{"d_model": 192, "vocab_size": 512, "rope_fraction": 1.0, "bias": "none", "init_std_o": 0.0594, "lr": 0.00701, "weight_decay": 0.0, "lr_head": 0.00519, "steps": 6867}
MLP neurons of a small language model. Each row is named by its layer, matrix (gate and up: input weights) and neuron, and shows model dimensions 0-191. Each number is 500 + 50 x the weight over its row's rms, rounded and kept within 0 to 999. Numbers have three digits each. A neuron's up and down rows have the sign that makes its largest values positive.
After each neuron's rows, "fires after" lists the tokens most often just before its 100 highest values on Wikipedia text that the model never trained on. A number after a token or word is its count.

L4.gate156:447398522569558633502501499435498438514512491491573537510572592566527499434505540524459540474515531526479447507521505503628598589502557477559510469608456629542450519487584499503511478409460492479618468551490469523569438545449465467529432497502474518571542535532506483378510541559513534481564524466531584473542440460492441582594597479459440482548603469436514419553454580508485501509537539520535555447476431475544535553448495477558525500505468420478493490520399458475518450499493504441471493583559507434496475484505515486462449546499485528550498523476427553461497558508487666567
L4.up156:548498593534517548526448543473517502478516443506396571446520530535556507515487527507498531481443552486574524548568474595498528488454572536524426450543447470559616587555492530512541497481457585465532465594523443491548509526517498395528476588520562537522558544494585474484557512499509543447582531394497573511531601527587493568450429499509494562511494556499564530535531560422502567473501493579408451429450518518513521502566487552457482532414394557444455489561531506505475471425605536497541496540528487448469569555412511586549463505460542525457641499521527429527513585523370544531
fires after: "b" 28, "at" 14, "t" 12, " b" 9, " al" 8, "le" 6

L11.gate38:468449469474529427494497474638455550559428556543541465424540533486522509450499404514531521424429445470501475505492529394557496523452459442415579425587436479470427475522642553520519541460502522478495547515649540369514555578508529441486396498501458444468601486532543524406451528470462500508454522550486530512509545405434480437542539524492564528540455449440522444558497502387541483490439459483551521500463517456424539463540409520510442529532515527597467491492588415521595448567556577481520502513466501496445527470486582529542617530539469489471526504476527482552519511480482532528
L11.up38:534447507514526491535553468423479415490435570532531438456488430536513404525545511490473452487491525442428516467480576458544526472484569465540530513492454489435469462380472486458606514522502521480673477546381514557448529566491506495490508467560461509438521567514500508501408455440559537611505565440467420588566522494555508507438468420493506519548534449506480505551491589520531453509519442480569469513546585482616532554619479465530490580432560523476509545544554521481493534495507491482399453442511408522458394415494479472427536436555397477448475479509398478432517477545492444560
fires after: " " 24, " m" 13, "-" 6, " w" 6, " h" 5, " c" 5

L7.gate169:592479517476482512391520406501443476435439444418555450463505500600464557537439604438486417469481559467537365483487564516577461543434502515584510462444445458476426435527546417507519487524493634493462527529464539545494571542502462519474469435492365558475521406550493427487509465475464571460475446516501601523510529451463466532503580523439490511517456510463499448462548517517577437562424540506499481463448468479566544561507433470450526536418566459550512424510463475599473452470490535424516430539515492502435523422516493544561395513570542477462532545489606549499533466539494553577
L7.up169:515469522510430516471474440481412499490561478519436461479523488483405433501473494482439571526557584486537445512600563540533504438441502552418473537530483508521407491440519457501568526459388417430505592552513467548505462492471513534496478416456479449502545508571549505491447500523546547437577480402446505471558497444470435552625564465525534475509478489578484503490506563536415553551607567453562540542446490543538576460459446462545505597528591433530472525455540425589608471514507477478514508449508466432462431480458447615538587495552587509437529469541533497456567452552596470572
fires after: " I" 18, " e" 12, " " 9, " E" 7, "e" 5, "ies" 5

L6.gate149:503464458418413399522399492554523487543533515598511566480460580485464600509476538483458425542526475461488411458495502463513500526515436451443515481474443543495438538513504546467549513505467542454424546476429463444538445520516484614463503453544490359589440493462546512447598552545483506591473485563495475517601418449489545476408530489527424501473429486491505568401478436550520388453441495459544442514526381470566490508507500328411457530526470419514457570540490506515470461475474545495484600485557550563500463564532507491502494485545478500514511433410524509480507406493528555539
L6.up149:424553487423511547527495441519466479451582555474484519516410515510479471549418448419500568513501492471525563463459470442496507529523505443454460549609412643489501464488576497427516446448545604442465510528501371551502443447481519552416483522464468479520456425429552521459572520488494526497465402544474472475440526559480538553420554505528381382440437462542479471497481523514468490411549494484497466541497444423425478541389462550467545515461372447535509523539481524510507470482502534450553591468613578512469475467464575517481504544515424469462497555455464615480523510537566509587
fires after: "i" 10, "es" 9, "ab" 9, " E" 9, "ro" 8, "E" 8

L7.gate109:402438474506503437462482530398553484507495519502443580468476480429516511454472521459497593475582453454590489458484470417511496506474481416535508430536538432530411588485479513448541557576504524483433434546543580464499487562516490585495541544449424475450509559410492385474469476401409510440515482562485555525607557436500510479548507518530529487454551416532497529428502528431567494529436443597430526417582529536450505452521471449551505504455511537569449571483512490445503554388481506550480548619508608435513549513448488487494446451533485531570457498390561465467492408485457440514
L7.up109:552533451474466449453473474465467446432558540529515445511571559462399478484474413500507548517580598501401570499615479559454554549468527503527438558518506492493381458516535544475459490487552549473455423540457476524547526552534541456459569449540368631548418502573504529524587439483434474557455532456514589440564507488517485510515567534550493556428493478532428449507381472451595553541572422525574437541472581491522561504531507537468476491524485533535517529623507516476497488545521562526509544431454435497462521524414466472523535486471409473536519488490397473504540408518411451449
fires after: " " 32, " he" 15, "-" 5, "\"" 4, " He" 4

L4.gate114:419525526404446520556568503487479590541500541440500504484437454542559480564482474442502351573574443467430577417515431429463491537473463480576431499459507549543478501579558536531578448453486494566428499458464455520501535517517523536489493463441484454459483484469472539444507411513496489529443546577517549425521449473413532459512511470396498522475436463449542442474524395429457539418524496448628436577531594548441500446550587566559529512551555491527522486564493442545559512460487486544511465461553454532560482534423462421416561494500388576515572581491540536499491591512473489539
L4.up114:500501480449554436390485466566484486542468464473466510397544627510413440461474473411504501519535504487508520357501592613448503493475483568572519410542603419440498513548494482568514542480437432454580451442547472476529586538457442502558509581529462451477537520539385504537526510528462535434419585563517576532467469484468464452525437524572504492489482566510485472350494450505530481477490501532526469532562448490486491521464581522470450449467468489545446492563519581425538524494468536408527459423524554542435543571543625484431474407498536534511527519479445491523470549519579545476
fires after: "im" 17, " pro" 14, "n" 10, "in" 7, "om" 6, "am" 6

L8.gate57:533462551461439515423533475573484476543450434515406439381555447508442532554469564499522531504515485513539520380469534440519443555581475531431526400478494474534507555501463477546455544460403551478497507547475549468456401514466380457550472486472533504434467532481480505463453575488552484499428445558591423455472419453464591475461505459425413404616528563381448515502493495514487494419416426510516443460542379440502495539517565445516552452532453510464446466439520537435493475431480465487459419581401455526518578521520531510462541480511543464511567470576452487491531498499448575480
L8.up57:489468615508607445529528472439537547513507564481536611464554522523447519498467552629588528473586540534583489454495397583452504542470557556496454571549440556501455566527506501561514394445538504459442502497538463501557447532483479575511574395546528452488494508474547440415564485557508446512472536594474529467407537540406527528565546508517516601452470500438458526474443477476458366473519543537431491490494528515518540468491511615479529469533573592574562531447518423448525471506528471427446511547593488543484584469542470459504558590469548527490479474524562540486536581512552507446
fires after: " f" 43, " l" 25, "p" 4

L4.gate60:569493537422463522403552565395546514448615488498404577498535471476485491521503515521457546532406542472485493458519452403514561497487466495617499568422479452441501519462396553382491559523494549448534584447421548561534539485549493540456488503491432571471512411523517431464525560577518437544462543521507571491406577556566490474456459573501499537466503418544472498563462440401485619494585506513480464547512522465448546467536434509516533608573556505445474478489514380565497439579496525433501496514501525478484515547427443535521513424464536521434443484539471473501474557423567520455
L4.up60:448523549538485570572522505504520479555474458515485572580482418502423475424533431459456533550457441495548433435494433495504384392401460458522582475511512500591453435473510521408555491515556491541512506447436415526545488500496527471525538507504454551534464512523550485616537456492552464447499517576380571497522503521506505596455479563544452424419575500489498594633553471470446516526524512474510464570587519479555445495574578411507572486478579533488468410488393467437528465392502512540455482498549591475570500465578470547473532501486550465557470435446489478510508455571436553501
fires after: " d" 18, "h" 16, "id" 8, " g" 8, "s" 6, " " 6

L11.gate68:412517436489477545504520492533477512526501450565431587416466501555496481495489488487614472514503560552507445375538540410523531495492442515483472462520523518473454436388508449583571536513542518508469563483451544480467602494537483447573504552524396426469601549487476529503427618400377502516505575539409492527529518522486525509547409534531461471478554503408538549485492480492496488460494531522509531533559479576468553588568424411503529589543525561565430567496494421478498493532514540496548448411542482459576504517498437374495559549517449441436541560497410523553420541479456517564
L11.up68:539489482594449491473552535463457645471494463663533458440406525526401485502430547554576447586465464471529413501510466572557461603451496429439504509552544468620505516451499498573474521538460596488537574477576511492370469570470533490438457488447455500566525470489449505496430494436434507572558446497464512442496589529491503435402471489483474552444523485447502482524483456524567410521500456418489426554421563462434589459496488525574509442438559502515467452411507518468516501451463480555453454536531476509606519393516496524530508520504515496463460480490513515527554486426496562546
fires after: " w" 44, " p" 20, " m" 7, "r" 6

L2.gate92:547586505492557430459439505424443489422544510517538392460503399560574534466492617421515535461465537520544487444483517505448539546499429506459461513416430539426490527510477526542573481464498505487474492531486637576519574578543501512491437481571409533488562543485498524518541606546500494525477492507591479672469581503444441465544542470518456536524504511538533458440489544396507468582480544431468428547496476517446491471488503462413509560419460540432433554508439520483531517463482539483496431424530507509425461509463514434397566467474450629493410518453528545461471538473594538512
L2.up92:499475504465476528542537482420499599527530504524436506408499509451375575542588486547463525465534547435432508504522476382531501510573545560443482509449486475478504520492445537478514440606475567595528504512505437489524438520526479543502544520510473538417431508584493457484472573537522474456460541327435502478528608543508514533447519464426462533534426526465497533559470477526443497520558437588493567594426475567416449418484435481490561476414539453449493553539447522511483552379485544435561534441440513503513510516566552522488526461437440473435532528491520568503535658530527452430
fires after: " p" 29, " c" 19, "r" 12, " P" 10, "h" 6, " R" 4

L8.gate29:454484532437507474434472503534526447477468487558489595504521527495529462460490428477482353475580493486432530483413367445462578485510366412575458431461538474501494529555471570610438493545378471543516517509506493497460456455517476487515503527537448494514468367497486524495579474618480513506457583513500459509508476430464419492488453336505471459481494445445487563504556496606542550495508480484551459482538494503513519477481511452454480523429476508376448559371472488588523472421532536551501469465558506453468485471614533542534478549565525443516481489420472448521532532443585506506
L8.up29:504464588571513514531480482482528398477415539445565385562493493490533466473527501514467414622557510477516505463521545444429535505462465493468551451448464520554486505496591534430509510579461481455533581548451404463613454490421440524470496551484455495520417474457416511516484579443479593492429549497487465534596542473606548521540460465492516568562523483466601504547574506415535456540534438528530519572563588428489447570511474525510552537524532498559404483432507515364500434488511524532555488505437589561457561506472574471480570515464385462465522425527462458468541475558475559489
fires after: "i" 17, "h" 17, "av" 12, "ber" 9, "al" 8, "ac" 6

L12.gate173:501503514468523444501483565520529449513419535509512552499455484518447508517542457552476506491501514477443526501530588600516509591441566528516500586524500367408556493432432480446564564536469487425469498435486522476541560488457458547576488493418414425519447476630542568527392519605423538524439535422531506506511444580480489438472550496538512551528451355478492560533470472513513556511467496524531430465523415526536460557591500603497428544445520537564488490443398593523458551475452497518522474490472478606441486504420358461518499481500473571475463503566498485387488491512446475540
L12.up173:514511477544402538546530521474591495494449561441467574528498437443478472543452541438480580519563451523492520509592494564501473407481483436535541477603461495477510438490566556518489478579485541424488456475379450473543441502481562520466576515451594516419510477449470453433541515484415499466513565503463572498570511586470484507528508471581584419445506485394455445525526523543426504521636477547506426575422540555536488551539574454561511546493582556558564513509521454515545445495453469553485542552482502485554502473411665420487441451481421528526490491539474496545436574450524578522
fires after: " " 20, " a" 16, " R" 11, "er" 5, "all" 5

L3.gate54:562445508465537500435464526509508435470458504458540522491531443524522539536452561560505471522568365461435651529489545496483482518492436518483435494489442555409458554486442547497552521521496537446417577449552556561517455528526576530526478533504569405532527479549550495531477551450547444537409520428529498560494522474566590510478501425453539479667540513470400577500535593472460498497486520538450542454516486456475564385471441511540457482464540434533408566423521464453545497535500569462498541451512475546546580440599521543468464516444486626393542420470523477490571558544515460506
L3.up54:483555481465489525507513499522488419571479528537586470581455483536660439604431519429513410439478464509491483532505476465558519531443507444565454489476486485513557499424507531568611553522486496438436494481619504452546391532511579473530573513497479422495544531555534557461528515456490623497463548512459591588396427504468513494480576498436473440527477498508475570486473446425488441499436474437516494513467519537554572559455430519536535455472369573484392544465519519471497534516505536501521502532597505504453467424544462395490471446563426507525451492480605543521445454601541510481
fires after: " p" 25, "p" 23, "a" 12, "l" 9, "ep" 6, "e" 4

L12.gate26:489447517525411495506546521452593490558498429540519464467524531490435474564554562553454442477441475566489505428508581492557469457547499530455503593494424550530519490520542544493535491475381553532550465420552455453533481623546543447428459497480570409610495441529487517528462630448537428480502543444509517502661495504442557459482499489559561535555545544524513483532485480419436480616503477562538458519529404529545435512527628525540420501483598527548492488528491498418463516392499516544535539503437516518459464571581500401478514511444560549509534480525493540538477455484413411508
L12.up26:451566590523434529565523435495486490435503581510575455564536512456549468473492473508538414530530541411556468480447540502536445481552433568547489381594503564577588514458469537557507431501535568494522430562424566507577510486546493477575484556496444488501527518548461458478522501491458488566486496513490542564552468554453618492535530451517407503467360487569436562517483426413522486541464463406457445496549456532536438524467503497529524437558573456541447559519436515486540483349491532520458505531608533520567567562512548434540432493530511483551564451489455588445482477566440519585
fires after: " pl" 19, "e" 12, "p" 10, " h" 5, " p" 5, " se" 5

L7.gate100:565507469527382444549491553464591512569443433488521417556511525518420512532563473538521530447588589525509577530571529517482493511556471451526423498534466505493499491595469571555440439573477494544498502479523433493431507480451580488568487539547456565512474539467541514516511611385475513509500452552473487498462491406462425583566501438473446479462478480513493507535538533473538493568562524466633418512542494520518480496535507476463461452468502558456614396610610512510535504571602428556490448453490588443462569491429442515417549467486405491562535620542492509545528501481529530557
L7.up100:458413437488454455527506523508532481526598431532539463513601458435457453420490408469436508514491548426506519426507444512448620529482492509483466555473501469486548557526669540555451517584461505583475487432561423530507410622431455454477420466474511471487465527475528530571459534500495553487521505618592509401469350464468475489505446562477485498476491451379580463526560501491559521484472504461523504447515514519518520599505553543423449565459575448525546502544501543476503492465448547521522501538538560532462471466629443402527506500580459531490505459469503440504545439553465544481
fires after: "b" 23, "y" 21, "as" 10, " se" 10, " d" 8, "ran" 6

L8.gate3:466560515463524413492428567510515419507538562532473538555547484502558490475516433533423514534450440521479551539476525550585448550560514516494510523452516542445451444432452551451465451512583533464494588444518440565420532446512483426450557535539473429449548416504578479573556567544498483509545512426620470483488559529511480498553589500538479497473517550432432431510518550496516583477541539609498527517468441554471392405461574480524493433441469446554587522414438498579577539447519537540454548491633455508443497443500545506539395480563523476499432533375443583459465494507552485498
L8.up3:477544508462480513532520527466498476544407562471526591535516545465482554467544539492533584507503468451511519520531450476559452569426520469475529565575603537511490543512619496466533436555531565560536526541460505427512567467441530480399601460514526540565443466491564390463577441489543503495460438465523423467516610492512514449429581521564435457433585588437507563502482504476460527469548505497480466485492531472490588558497433577375464505578497494519436449471643397496513508586518466471477454619580561518525513460526427535522506433519614491490578465451552499529465546525522556509
fires after: " n" 21, " the" 15, " t" 9, " A" 7, " B" 6, "t" 5

L7.gate118:551574563500483531592514473590446527499469506461507499469566529518453511514454546471521402550432417467572534572484453525592548536485451476464511491484528494592494546578464457560572496581481473498473452474533554606547423467527545413504519577439491509404510424472540531559501495423525491520528392509424532556547529420433437587540501464489454455544503520433519633487448458490572505472499610503495509542485555566553479536489474515511583570528496484459499463469460575390438562519420576528531484455527440436489525526586528495630545509492544558512555503579516386576500489461572470520
L7.up118:496577467393533562484482509512535475528531619476618493578490434468528519498502449547548417392581440450523409539566525487534502465476467383457528534486480527525614425551504557493548510497460509413473503410504574502456532493520521457490558481540423461474508466521480413587543470447476549547513554529494502507500515524504499521447540506487544435510489454431491560491543484486413414583497522497503567496525430540482372528573515577494525411485439451483582518626483610449533560454493619571502447488568455470483535573535463628500553519457471513478452554553524491553546513538570471526
fires after: "ap" 27, "l" 12, "p" 9, "g" 9

L8.gate83:554494403550513535614537451521585513492547508464547443502461481447478494491519463442550521534558535606564540502483546471505563468485464500487337460412431472424527489470495548538507584505573463492470493380501447494470493560353487433420503435564431506512436487487478483448469476531554482549583597549485472445394516555448530447485502511487561509494480555505515495573518453432528487446473527453452527543503551495552483452542471427498463467516546487526434593492478409453570531543558432550507563490456494415517482556452571439501404585465540512638411418444428510525536484507508482499
L8.up83:521564444544400522459409539564493400543398455454520454518526508427442480519506493506501485541479491460574555442496526483458474448527476472528603430507516531477522604490440562521438455562472455567466511424477474535585418559473497468489486500502554498561398517561361381478508530503499458497544470501516500458532558492508539483488539486421437448469508445477485446508513490411518513566508629552511485493425492502545577585518494462492518456537493527422472634553502431498501506450473464487518539437622482455481414510510435553518365458435449566573420533543445596457468526576524515471
fires after: "e" 19, "ro" 9, "o" 9, "y" 9, "a" 7, " re" 7

L6.gate12:463501479487547486599497507503563502480458566411548467474629551510491497538545495462551568534467522621444509537556511514425508516492587572435455453506520503469511505509450468476510465482483570448494393647522494542524437497616550538562516516412417551542380557508616525548530509429456531523485482482444581517522490499482467597470495565614594487462468495476476539505456512488557386482514474531590531468518469570483459534529576512447419588576528529573483489420466552519470505458582590445604533486472557521491473558520577539485502527385477537467519535532497504447473528537499537474
L6.up12:525494422549493492555447533547559503433454527357639444496543485465561569407476461558621485569546432452529437489435458519455503435529502499455556451420561486458558477502533493514497524609439508493533482491521475566538561399427485422396543486511590488498409560454528407483442642498447506495503400564527457499473568479500559516490477472440437517546513498517524452488520493412514476528454419467492551477525500504597538483496475548503517512506496509527473513454428542491436405521533612483532493441500541474419484548520556517579531533479409435368440513522502553520457473542514526484
fires after: " " 37, "v" 12, "t" 10, ")" 6, "ed" 6, "e" 4

L3.gate142:572552498452527483555515444545519455570421481522551452486443505495456469617443615507473514576549541549413446603522592493549486411478525499423523532574452476523481543487429542476498514478468480461524534594422413504532546467557495438470581412458501554534506406467446558449437503549592532508521544479489480515507530480477461441499444454479433492482471475493442546517540515428554460600509500425508550450479611524580460517558483461569470490432554456533470491438502526552417453596520455446526525486510567482580489607400509580562514477541473528473520476567423533471349450435491501472
L3.up142:502464512490427529428604478479491518464518524535402505593532468531527490409500522521642514509497484546454478520448564455463519439425553594474492461467522472463506550500453467566390415559480520521507559449422537464454496485522568580547474435483401449570463474410412380427502450530539502485563506425571550565505530388421450526531506529437498462470445486516467558549488543480485475556449482593491549585548490458476514521539570493619489532510477482423596510522449498567462533394534498529558494529421461549473476505517552528473484424445422509451454535496510498495546477554590553606
fires after: " w" 20, " c" 16, " p" 13, " P" 7, " d" 5, " T" 5

L2.gate139:487495522464476566507466474557584496527517572508540484465539460529475449434491524474435404436554507451553377477491346448501535527493469385365409527498536480538619576511585482509481468556478484497428548539540507498469507432575481478514496595544533527459465457546555401473539421511451458485479428485559521465617584519460535461457486515584501455532543454503398535423444436437502472507478463507538506496526498375516426422420485481505538458542413532416538472546552578461504456457484493456542484498457511424448579520608519446479528564477439489534510508440477533536493546474461571504
L2.up139:549493574532431497455498427463508445456450548498538532490493528391442453454518557584525532483572448589498555515448537514505493531524559587484525479540538494542560581436573514552523442491483435527508515544416518492519381496570532486487595512453546463499443541568483547503473531529556505470471469427450468449484439492442548479496560461507534567573441525537428553467462562550569489525487469396430458508490496560465526547589505490495413542421517501545452416533524549481607578559509426449449396482549420489532572437532492490559515559440513485580543416594462491496490522361463362513
fires after: " E" 28, "i" 22, " T" 8, " f" 7, " F" 7

L3.gate83:526606399479448469596470460521586554398490528467514515389503461419477490527501571462486529474467477552511535555459436469426512421511504364397486462506491489527461504517494493518452628559564537449521589527587565535531473520467590454505505546430533487484456478508578471567493459430487561473543401484479527460536445392613442502509501436538477503514484548476563489540516453506468524494489531495567413483426484517593473603478471450471462476494489452548581495593577587538476465521548489550548518474532514548586490549612413499437470570461498526511471547493475519480494547578606511501
L3.up83:545537493515456384615446484478523450465355461519450507475523521461540480509584431480547515527425451519475604515545538417481503549540521649457432439449505415503500508502538500578431540482406589502495427498612509474571453532504504441512454458482486489409468495517555395502513499475511579531499543559461451498491470455542521492543461460472509596530503531629440478473341513489391453477525523439547477511541444499588523530502514448501484471422516507517522504414470595562488461504577358512530421554498482513456489514479547524483528594473553502509531546568537484486492521532492528463
fires after: "ed" 15, "e" 11, "ing" 9, " and" 8, " of" 7

L11.gate91:401515451449577535520539527520498477573545569517449493322482488504541479532504453392453448503471548518551496480384456469527471513484575520529510486468537412442463439405473533518455585552512478490478447401484437553509600437504490456548494460521539615513466489521483517526545525568448535550485486487478449592512517494500463440532494392563478491524461547604482493517552490487412449514481446440591516520498474471476468473492490516515400439543569463543481587429407486552485526474600493482460471421493450586416528555597555545498439492473530471456529487490456532475505604377587481447
L11.up91:473554512570539517536455548401443496574510567509494553470510429498466436468594454466468529529487429374481528461455529494438414429516481450532503472595524439531498529420534504516519448528441417479527485448388529437478623546518418513574514566556464536573499512484544587536462486543564508456501461508431421468560596507435441432541492406584538490554477471422500470387519568597626583511487615552473523599588487537555525501577434527507511511492498506482571457489505485515554487499500489536611531446474462566512522468471506480483513463459533510516540501569504555471539483420510457554
fires after: "i" 26, "v" 15, "n" 9, " V" 6, "h" 6

L3.gate89:523467475527466472449571546424496578510542462493546557428498494540457452544455555458550558521480588546579470506469513540522483462570598515496424522622461607508565484497530400487464519546572446429587526461475536367574526513456586524405486495570566499512477504458473618555451503512576548626503564461524498403426510532459550538435625465443593564479511524566486535438480454502518544489577513442422526558581497453510500460503504523462418460477521493521477495494500521516478607569493457448511454510459495447571445542461468464493578538475501465515473515477545438476494455516593507601
L3.up89:565521466573420446499532539532509437488553469556505498378506484504464419425511547516511493479503552467583507411431476529545586447560469490501425593538512546532528470501493503546407543526440451559494452443459481473457519558456424529522615509510487546556492486534470470461426549484573436509512531499489518500463480512415393524502463585458500573480578482483433425447462385493455517436536496561638622569518521436581537538471476507497500480432554516460550554571536509506445612482414545503495504379540454542427553541534494530483460438479467440478407557444527440444491590495462540507
fires after: "ro" 34, " to" 16, "et" 14, "e" 8, "an" 7, "am" 5

L4.gate129:540513556482427513509599454515539516500452450560470459423558494535500449479503497568570480490523527546532555482378550448430469513538479530536500540447440505533426492506507546444462537444527557494509492400466500438496506498488534549465474454493559476605519607482437625532442498524568472569530545456515605433525461492530551517492526428476551466456507530501505527419558504485456532596458395442536481586518387514487584472503550419474518536545457554446640466541541477534521620436434612427515433508415519571502607554546472561513456538478500524581551554452537443554454466517505540505
L4.up129:579543439536433517470474462553503453421498513524467454483476490524434398484537538423506511527546535530529540531473550474494460451486509516479500559588513516531559495335504476479514561414451532491468484391529519516468471535476552571500414545501575499558619525621527478522486560557604499571426436509514490499522456466537541592476495575520485487552477489598434465497439429486428459462504444549490536460554391457528494448451502500439560526461509493520496543582544435376538516452503524508493457530595504516483591504508635552482502488504537445570520577452371538431476507515620468527
fires after: "ro" 25, " G" 14, " pro" 13, "i" 10, " r" 8

L3.gate43:548481511549470430557497385566503457481508434496477499473515480469545384545619525458451552507597487480453481513387451514562424422454557498514554478558437498503570572488431486545537502581579519528512532481491460491486529460548401552501454494501514480465462430598477536527521491503506592495527526502461563511490496522483567420526531402461524505469562520515460475489460499546446457617533484454433572575487475483514554571508533411544467568564545526392419468545563512494448473523506524467555423599444598454537560413540480503486556474522446570433500541492585404555398548471517556581
L3.up43:517479458390350552462535498525573555547583484521486504470434479516577572520448469545481535485505459462503544502504486472562467535463519425391480561476500480538509522461395483468575435501539459539451603464492476534518500534571563434525572481448427564476489557428457390492470564434461443458533530428499512547490598613396555535500503384514472544499469431498442482498492502525538493577566487484479558503426448494460499473362548509482488495473432523445514469544577546488501566496507489541420553592499555586559468472526472496467562480532473510463426574428522618553491547526580490558
fires after: " p" 39, " f" 23, " P" 15, "p" 5, " F" 5, "ig" 4

L3.gate188:513532529487611438534446490425449473613436486437522526520557578493539393496467467535407544456602483492562601445433543540485583479492484474515498508472565555477481508489571459489438501543483512538508459527538462436511604439526540522446525532573597584476529533445532559477533476483382449437490516547537479429462519434447589542456465591510532587490477513502557437473534449495543517429507587554493572541462525517544455591531558392422491407460503480644507482464509405516559468538507559483531465451521402613485451494455543466538546498561432505505511509479483526544568462485453511497
L3.up188:489497420397518461546514557512540529514540523535383517470443540607507553526473391503458482494500546493506599441492521528533492486593503455510551495503523482548566538450458429490521402517478430537486433532551549469534552447593580508540609518480438533496564421507451426555477484531467522574527474493456526477387597449425555575494486460593471475486549523606500574500524514542445392498483457467563508520581541439425430531456557513441501504477536481520462486480538538504533515424467424436622435534492523530539568509485446442443527410455455506476537421474545473458588514408546547588
fires after: " J" 26, " in" 22, "n" 12, "in" 7, " com" 7, "im" 6

L7.gate24:409514566551553450460503452529469561498461525474500455664424473478503452484490531551571523453454563554457552455452466478492426518551465474540480462435512551537560469641461539454421466483574567529466570482491555455567427497478507581481561452523518547428475498535584485413559510473481504419513457488554520528442486473544513570521509436473506492504489498420409537496465496593486445495454458501440510432428470441574499493368482445517502526514473482571371508486523458504551487592424509447529575521539477510457522513517533510470437517517436487468573488484401449485415542522343597444
L7.up24:441580504542514536433438495581475513470461455493452555524476510518501511454510550520513508479496461539431497549527463528406414456443501505455480500525476477438544493535572560566406515497499487461386480586478460426505484523520520518437469562454514499440475559461621404379467488511561410375459514480521482534455505439610485540491479527491472517384438482558512626527508481572538499509443454554478562509483497528502567490424496540462504478517467590509513598446489404463525539536403434472462530592546464493448416414493457477458489534487441514586544542520452452455488470617460575375
fires after: " d" 18, "e" 14, "l" 13, "it" 5

L3.gate65:560495459482562514487409600456437449488486484623488558485619541516605578439503484445513445471553514460486502414480483430597577564485577480528530571535500518513488490432551524558524513512619572525489513407532546520546477522573476455573456451438439475481453514511484410577500495529437571428464497488478429429495506471471472389567510391508462601511483463448479514535466526465513457493420479473456435475394401445505513549472506528515473444507512480492453487551472585537513521489520561490521493561568577460491477451483507596485614460473543544563565499470528414511446433421481583534
L3.up65:512615571556417530373458483459503504480410524527488453475406487444498499495505428555535514519514434529521439512618512542470568506565525492582622488466488478509540504484553434512492478537517513509525545485559548504513534525492571455506437538441533466511563517554467525457503437493438428521449544524521579498643575469479496524646558435427454467450509540469627470568441468400519560589572505518485525524505578503513468499408452469530497587532464566528513423514581528512514353490537511494463477511489532507443496514569501479430488539524561435518554410471509407506481550494449591510
fires after: "b" 31, " b" 26, "." 17, " an" 9

L11.gate9:571552448507531559494495506507481484499435428500477554566584493509552556515506485521525484529544469439500522493451547475426502628466454391553484501470510571386521450541503459529500443531449523570448534548492544511489341501468491536491460494565473511621534454566474528453512537493461462479446468479557521582486512463441537513526530454428553544474496432397490570460472470550510487429452475492549508512385461407517548422506527443450417514527524518519504463427443505446511477497494592443545488465453422433538384466566540547522560474485652618469526556558512593446512524532491532626
L11.up9:507478446539552568465522521465505460515462470490494535481505440531410491582605508441447448495470444440548430513482521549548506487501491487536490555447372501515395468560493499471498431567471525554549608605532459580563417519509565570479521547521468465397490516395528571445593594502493450530527560369529492549494536609489522503464519415510370506476500453403485538468458475483474526433501541505481484371450528551581496516524482571496477543533575447471515537498599524499553514511553469596478445552540457437494479479501403475508542491478488526553518576500541570473545510625547467489
fires after: " re" 27, " " 19, "e" 10, "ep" 5, "m" 4, "t" 4

L2.gate182:499477530396458502420362455446542553460498464540510525532578503436526468450448520556534432487408408484509509530505562536473469511515502506467538514524577526398449479495445476493442457539515556514510574594489552453507536479540408419546380538510439517450507431393564479502460652488421475481524474540412487556329560469496537471501515479482518512477526553500492513498381535518496544448540558443494517587483490445496554468526530477566432536399502503469453571480431499612515425544536571505497510478451458529423484485536462388507539544521473498539537392511509568486493475480498433487
L2.up182:487474462510417475492443543510392509462584526464466561481494498480423558440426492450461569549566560527576349469543539538486476484426519533459477455541572439531494482484553480435519541486520465521565522499426517500475513467467482468424454458539476536579478542562574413529503540545564567508517473550528420483587570513487437491467392445484478447491563469506498628541450507464564611491477414578448489514505555534523497470574402570509444449517486564519591478486496524557481412471627507501479541448564533482519466560433507614562589606562549518475464416514534523487479543532521549478
fires after: " b" 39, " B" 36, " " 22

L12.gate128:487536491496578544447464483424512522453544410501489501511543431560550503426499540563538507542607511554564496459533476502522516466571510576484578411498474497574496528424492517462546530464603514581478473481502546539552416457480545463456474551473446530489451481468512465513477470448496477583532531462439414537403522534481530432482423527524474500495565599442502577447497505558554605461477572598515333491597427450495529495540558441508487494459584545467583513479476501515628493492572491507588516517521596453466494493460524559536506360572505448503461500504511496407549591445426451536
L12.up128:529531415596578565449533535479586502535455566546469472553582457634491486536495520458489401525519523484606456585516487446501599634580483486536567389508478503492428524511529501512607538476432471449547550601461481509536462479522564438515548482552478600526535511498497458467489538556486512495528524546513435423505617495547497462426454568500493571473546500513547578551435535439470511565500438532458501473457496432528411475471549491470475428474467463515468545472523511471507453556569426460520429463642599466551444454485569550594471582476570481491486544495474546470451494484462480480
fires after: " " 56, "r" 13, "p" 9, " n" 5, " ex" 4